From a checkpoint of a small transformer trained on Wikipedia.
Architecture: LayerNorm before each block, rotary positions, biases, untied embeddings, attention and MLP in parallel.
Training: 262M tokens, 7990 steps.
MLP neurons of a small language model. Each row is named by its layer, matrix (up: input weights; down: output weights) and neuron, and shows model dimensions 0-191. Each number is 128 + 32 x the weight over its row's rms, rounded and kept within 0 to 255. Numbers have three digits each.
After each neuron's rows, "fires before" lists the tokens most often just after its 100 highest values on Wikipedia text that the model never trained on.

L3.up751:107152121103182115145151131089121169149088162125111135095155113114106148159123113175113178135136111099080137114166148081138144120113166088139110166135097149124136145154093146174144109147140113158104091151089150100123126137145097121081123140143120122153105099130166137095156138029119079096090100150105116122112123140039138138165110132113131149119102092144050098127072133131134074131156170139124139202032090127166107117134147112124061162043157122119155083096080123108166142187053127129117116138205107133106136135101102124162074160087117206137161147078156098064210096092150126162
L3.down751:177102155130117137106146163118086206167146161149114116107164091165100158138116102123108091173127131081134123101156115105118099153076162047154180170123131128121097093191147084133096115108125128164187117119136101129084132128084115187137130112154140102103112197218162093102135246131122103181057106139115136125115132084120122104148114130132116148127089148127136123124092105192164073160160094166067144133114129137153119137181097169109137094116159098156119109158181152085093031156122141085051097115165159091134092171090180158103115155106150132116124163098126161131131123136134135125
fires before: ",", ".", " the", " he"

L4.up464:128116187140158098085081122102155127133059159132077153156144150144111147157097131169135138121135138118118192134119157107122146148060168198122152195157145166143125092122061154123152141106115064196137034115075127119095135132147200087120182137108101161204158159086173141116183129154126124107088134078110173082169156170132145172122140146150151166089107162106113166098099071096139069112144115115100106118085179089132131115152169061195134092158102151142132089110120132072167147132106074119135072124126097126149137133164105160130122122126118184145134111132102144110170172132071114107
L4.down464:145171087153104110200089181209170084153114108064176112147113104150133083085190123151154112119085139143116141122156133195104137100183087108128135138125111113084147128071159127116121112115130171143091129108143122089179162121162100144107091115136120038140125103119140129137136106130110135146178176062135105134124168110168170109121144132111081114137168100173139186186074103142145132135073112186074137078140119138117097114105125173119130109135117057190113078065092125156137149089103149126089133187044173137166118168165141139104131106118134126146137070132123161095183099140165185126
fires before: "\n", "ish", "st"

L4.up60:060164136160124103134157121160125100102110109145112104070107159100164134103161109100130123074157161089147128099082137136127064153116176112164112112140145134120164116145093174105137156138190122184171128136101093130185141106104159114138163078134106148156103080130177126105113095132136150100167127120103155111129168171121046131050145151182190118165147069161128122116113081113164107189113141117112117175121116175085076125109137083164103134094102154165166108082149147104183186131161108105123088138138120141122141161163073116194052065150127215153103090158130096076156140097172129087
L4.down60:125119132129116123108082165103081186082144130211117160144134082149131116175135125127158107103102125137116137102145126163054148108130071120158049184114062154137102165140170166167095149117132157097145119131208081155180133055155109060152153169127132064122103117158079127132175129115140104112117106157153184080128091077147202123106103117085101125129111136195161165125119164155147105158078151124097111122120102127153169134184083080151147059148093078142118188151124110110103095145126173143079109126148090107095146140158152113127157094068152105159194133108126158146104149127124137172
fires before: ",", " |", "ing"

L4.up379:138088142152123128113103163079111105108037100113122092070165138069132158133116127109144125111117124096106171160140166134152083080132114122123133126153170152133127128121084100139128132255187089166112118134121152153142143146164144060107129106129073106160165154105158191144101109133145117129076135167118122110177176183103058157124129132128135122128120117139090179167088085132123136121117090112119149167164153079081134108096198094140100128082091147152131160026101148127139154138177082076104088159167148148148145108130144173156135112132132177115177150132135063062124190121072126116
L4.down379:131122142178077145143106061129116119152186143163108150130112133166135113150147118198131114173109111108113153135145113094113139101121108108130114106143190109123083105202133119136168161064127099142128167111165209134081172146150097099140130104119179164149114160112142126116129155162115204130102169079129118124124089084148126068122109144145100115104064200028117153093167167151122132117114162161140114123137162077095111053143114109159131061103098120155221135201118165066140120144148094145133123148075142084119064135104129146129071103128125130116067174159119106184109159147128105147
fires before: ",", ".", " in", " and", " of"

L3.up707:145219135099150119132112132172143141145123106166102123073181192156104190111121101160113120151180142091088139100111133096070166196103093077203116142135128148127183166131086121151110039123141132172136097145144118074119102132178103113103122148181148144177161152178159159155121118092104103127097084115077138125167210098107103141115133165135141149071128121105117085142138121124111085158177166122088102128076143155101149119160129068108131112053117099185099121143090119139138138155098083185098044099141124154145127108137144107118053138121116146126118158132124133099150172046126119131
L3.down707:105159133161088106128154071120057176165155115156146137136170167092148110102154129113139161150107067143109111067131115144152081165176114163121102128125101158130124186158094129091118121143141104158174112084094127077157114120114170079072132148134089150123150166138137128153136255139103130100145105128124176140143093107119129124158060189129153097107136115103092111124088111118083096176121135133126131162144174102102136143143134138134185145155122066128157169178106115118123036132101115103118154149115111139148107146094096092103164131103102161155093125181184087087090124150131152170
fires before: "\n", "==", "-", "The", "==="

L4.up131:161150168129133121142104125097140118152120164164123109164178069102082184105163123170099094106114113149140134070128114157085133113069136130083078178118148143097135188132109179133075125172140199081089131145164142175095137098108127136089070123153113137181173079107092116123159089126085140090106168127117091149172184172126155189093146131105148204052145187129091149104147130141099128085139132119117143176094053131100097103128149080091137186117129155083166179083093164071149151124121088157093175082147131143078108167163083128159109158129115115088121134150167125140165132085103137145
L4.down131:113082122069118152121219109142126138116104140106100073165099180072066098143044115117137106083145188112087148167084125131092120158161088141138134113091114152124187151155147105113184145167149104134180146069127134140131094131100143149143137085104183142126151128167140163127130132179148088162096136164104107140113176151151122119085080167137149124103176127169124128149152121128127134129101117141165101172128113109125156103059236197102130117154108132114119077133124137119180195099112092145091100103106155130138139109128117062164141142081086139148132080176123152094132066141125223076
fires before: "n", "s", "ed", "os", "gan"

L3.up425:113116113132150121138110136170153144161176095172141111124164109104182062115166157177108116048094165151124151166106178115115116095077141139117137135113108156125180070055083127141152129115147129157138109117096070149120085177121095079088161099103107068114142177124135110152153086121178114111096076062136112106155144139181112115055119161164104183142124138149133156132115092103208138111109137131168125118086097061135143126188110138151113172162064109121084161110128180095140149194170124140105106057175111123105125144161109056111111101146162168144182114155171168099145100144107089147
L3.down425:100176102098098115112123161123082127177116135157085198139150085105076173152201159157125135128119111103109094112166089109105092102091165106097073167142135081133116152164148130113106133082183050081136127139165119117102120093152140132101173137121156099202153131132116179126152131188120127164132143174122198136121089194089147136120112128123111160096117113134180155050172166176091112149145148118090144190105079109151125069193123076111103123139151127200135126085113129151162132073133151126147046132120105111145177110094092131074172117157075082127098097140110112119098146174148109147
fires before: "s", ":", "y", "er", "ce", "ive"

L3.up299:072122136208135134102104141064132090121094156110107123141131120101080132123080141152173123125137094126121142123159153125141144121129129171092171097109138155125178159134083152116111158127156079129028113130147093113172065160094117149131056125121121051180118088143170161182160119072127133085094126120095117142136166113074159146192156143084172171040100124191123111105154156107089111130139077195140162114066086112165154082077135137106148126137187139137129128081136133199140151151088117134137159125124098176108092102146057173157146099130143122149130148142108163144147094086103180144
L3.down299:130094146154159138137182145090132091162082087174135164116131095130151138146163134157146147138116099109136115151149142112116167100103124144132151132141099142084144124131110116117131163092116131167075107118159157206108139107090104155132098086145208130109124142117177119118124127102057112127158165167148138041098118123136118103098076135079214144136126187154097196136101084191177102130169193100131138099091188158097095126083060063138092095207112110058121096128086127123166114106171110133134106125105179073133171141078166155097105099167120191160127140104153164178157126146151095109
fires before: "us", "st", "ign", "ic", "o", "ward"

L3.up244:078176179142140091065093145090079147152124136120110068107125121083086148055188197183158131121138124207098085096159131103101117166101112155111112085169148142164173129097114146137109118196136147144104140116104106086118097118121190109133129133158074144123169194124127157183126099144078163115089125161141142087136131132134160174119170188142127180118101138130130141104057115107157153112166109109066117159087151110165117088065161112100103175136090146189082131116111136081158153127136132116127078175163157140114062108177081156134118107118118140139171161049082126108142112126129134089
L3.down244:101118107117113136115138155084128093166139127148140161082116150129086117106145114204148164092100139224128138119148155108089119131084092144111155112081135141194129176111095187087087109187140167165135081142116070169165125117137116105165169122119128122123103152168108117097152000157124106146134163141125100142138093139115142148111166128108133128203119115168164126101090129141151175087191101103110139113059125092142097085099125139141145132120130120122043153085106132141133255090122111119150075142151140180149083145135099146134120074111127146128144123128123139091101187162164114093
fires before: "ri", "ur", "op", "la", "ra"

L3.up346:134148116125137097117111138083103098172161104151143101101112098126124184134143103131101137094136130145116171110154118084185096138108145205143134064113142169167168206120010142177085109109182148188062085156109100093085087143094132100106112075145116088147147161125147133139170107131149078146135110138153168131171154185124157195087171172146181144089090101144107085120111108103131180178139107133106114164096131083125118094124138120070093155147131165147124122127090140147163141134146104149125083135170116177120061139121122152175121085114177087175169154099109073144154116139068080103
L3.down346:135125136097162154149074108128080058149133089193183080110107099116067132115109097155155171083140138180109211110135157073158094116088125177125157083123153171148157188077071153155085095105170134184140131183059101061093100128094142111133156102131112146154138164126146109143159000127145055119104129128175172093174176155135122158085196158126177150122128119132160104105150156099136168134139091155130116129121141081130115111128140141087118144127105163123109152098092154164130187091105112090144135102156162199124118137101098141152160125117115121133153121122113128155120114114111100121
fires before: "ack", "ut", "e", "y", "ade", "ee"

L4.up291:102102130183176096135091171156137148103137140150143066121100150117077176169106131126112141129107157065114204135119105123164129093105153076160108158160109159088076170070132160107092143120187173151134077123111135117165175113106131050100134094164158127143137136166105183104166089149118105096125112173177095119153136160102125223138181145089103070128042102099142103097146138142147115097062139116127150165148133085097132072152157058153104128146091151103123114166111157138143166109115130169130132111137169128158149157165110182132137105150153116080113069130075122109171219117128112108
L4.down291:124166125109055154142171117091168094137125134158114212122116143125133199088129064132093105153150099134109139132164154133145122085116176134125160153168106116142172103173115162112152133126140102091124113141092146132102117098085078108144192122172213105111142123113108171132074118076129163116100136098083174164092144138104149048162142138177105054128097125144126113109108176101066141170088176166125045096115135086126088127120112133129094123127180124106121116128157133141088100146134143105203081122186068184171150120080155116141164127133144183159080135104172087145124077151185117153
fires before: ",", " |", "s", "el"

L4.up606:130134117155157147099089121158137120181114092102122054106198131162117155098116130157125110127164094150121166114127188087108132131178115094095091133145207119148145186156134050123124130209140122115130137132100070112136128176117118109108128100086134098096197075061104124142163106079132146124061121129161109142155160142116083118077148118126125113096090033122113066137119102100181150136176172133107101192120113085147067158126162135123129101123145132167125124112130151135150127194124120183156100141186124136174138163106089112185137076090193106160121082101113162139180095161074122143
L4.down606:082126148114148093133081159096125162174116153141137204064140128176136124190081139110125109089100102117111177049139147142123153125119094141107199147154073176135127205153208156120077121081182079170131142143140179090085129125152158128105173139116182081111145138161126100091173141130144106097119101123092130165171104064152120145156115188123171123149137125113117124101153156136114125074121076188188118089110075130103132135137093165122129157168160134139083175111156142100122154118110110159078113073116104110122119116173136115111049090093146154121136079162121169081076131119182090130
fires before: "n", "v", "ba", "ity"

L3.up205:142102170125165087112071147148121125110134064165130168181145158130079198104124120108095116123102171120101151084143103154092145126119173144176146149116139143095160144113107154136128106146110100119129127176127123065066137121154173132101127117124139138168141119079145154117151144168127109083109151160054130065162126146105142065161164142135148172078093119142108099147149195115093161139154138136053130127094110110116093062090169135091031125095133145173052134096135077133159148155148097134128051113160165107090170120237182124111123138126086159131120126135122120178150183095148169158
L3.down205:144105162148063076056077165120127147087134083103121163065126091114144139107131154116156111103116089098160098152142107113110146090148135086082119175150125115157147132181160110150120162138092138122099160075123078077144086130193191110146157166098117122133146155059133154159166190147129108139164189128133174128103147141104121106118115155192134184090075077116182117087128149136192076189113144156082112127139137076073115153177147156107142157140130108102148198136096192152162069113150141148132125162084161105089067150102157140134131114172132072197122072141131152107125120100122111134
fires before: "s", "st", "ttle", "tt", "ter", "se"

L4.up137:105146136177125098147073165111143127155096071129122107147173159101043080087160085189133129127178131119113148161132115051144071169112168130141099117125145079149110092151131174129111162105130070125087083186105081136178146154099144126221114121122042096159149154150152136113152139067148128105111152093178112140125110140128172133159145172113108095126129131190150039143095087164186160136137114191149113171120106121184136086129134107120104172111098122132128107113145105145136154184124106110080154108121120141125138115169088063200102107085199114151126104137123122165137134099117131075
L4.down137:117152127135133173128063094135169123133187052105133153128132140101083149061184129140199119119170099116126180114097124175117115142086174162124091122170175111117139138112117154120150178077165169133142131166156095100128154115092089104133126142084107126100121112136206119144139080175174098093122134127128196141163198184088171102081118100111110122090148140171104178129099132187126179118159137133154147150146113109159091153103062146089112147115144090114138076129118157116074171146169118128158120075108062128191146110151101065113084133072101131156157086137167149099099091062160115093
fires before: "ing", "it", "ence", "row", " century", "er"

L4.up723:125121143139127126105092166157172115171132144110153130040105151124117190155178093154131157096096107175080143142151152078130157123119118089140126169141102180202165107114171118123132145191100156208137118086161145098129109082116187153072131120127124135139100131144155146148098108175129178103116083093073179073166147163093107155069167154112168127187067089156124160174158140129130107131112130082072108054074087175116103169155093128122127120120113116171168135132099189112134124150099131146144140081134090116101107176131113140118102096095172114141216142149119084123162163170097079104
L4.down723:148135152112111101126120089099131145135066137105129102202196149099165144120109189108165050144071097142152160146086117138121149108076134151121138157109132104121107146183148151104157123136122075115128118146089139159153177196136093064130160165120128117117155140128153115110149130081079105125097112119121020162132146122117110055157117112109090155127126179141124179065107088145134122159116120194168109137152106107105130124106118193135130125058160158113144154140152119112110115196169154132165064161078148094146162114196103151182094200125097139073083082124158138159131158077093136166
fires before: "s", "n", "d"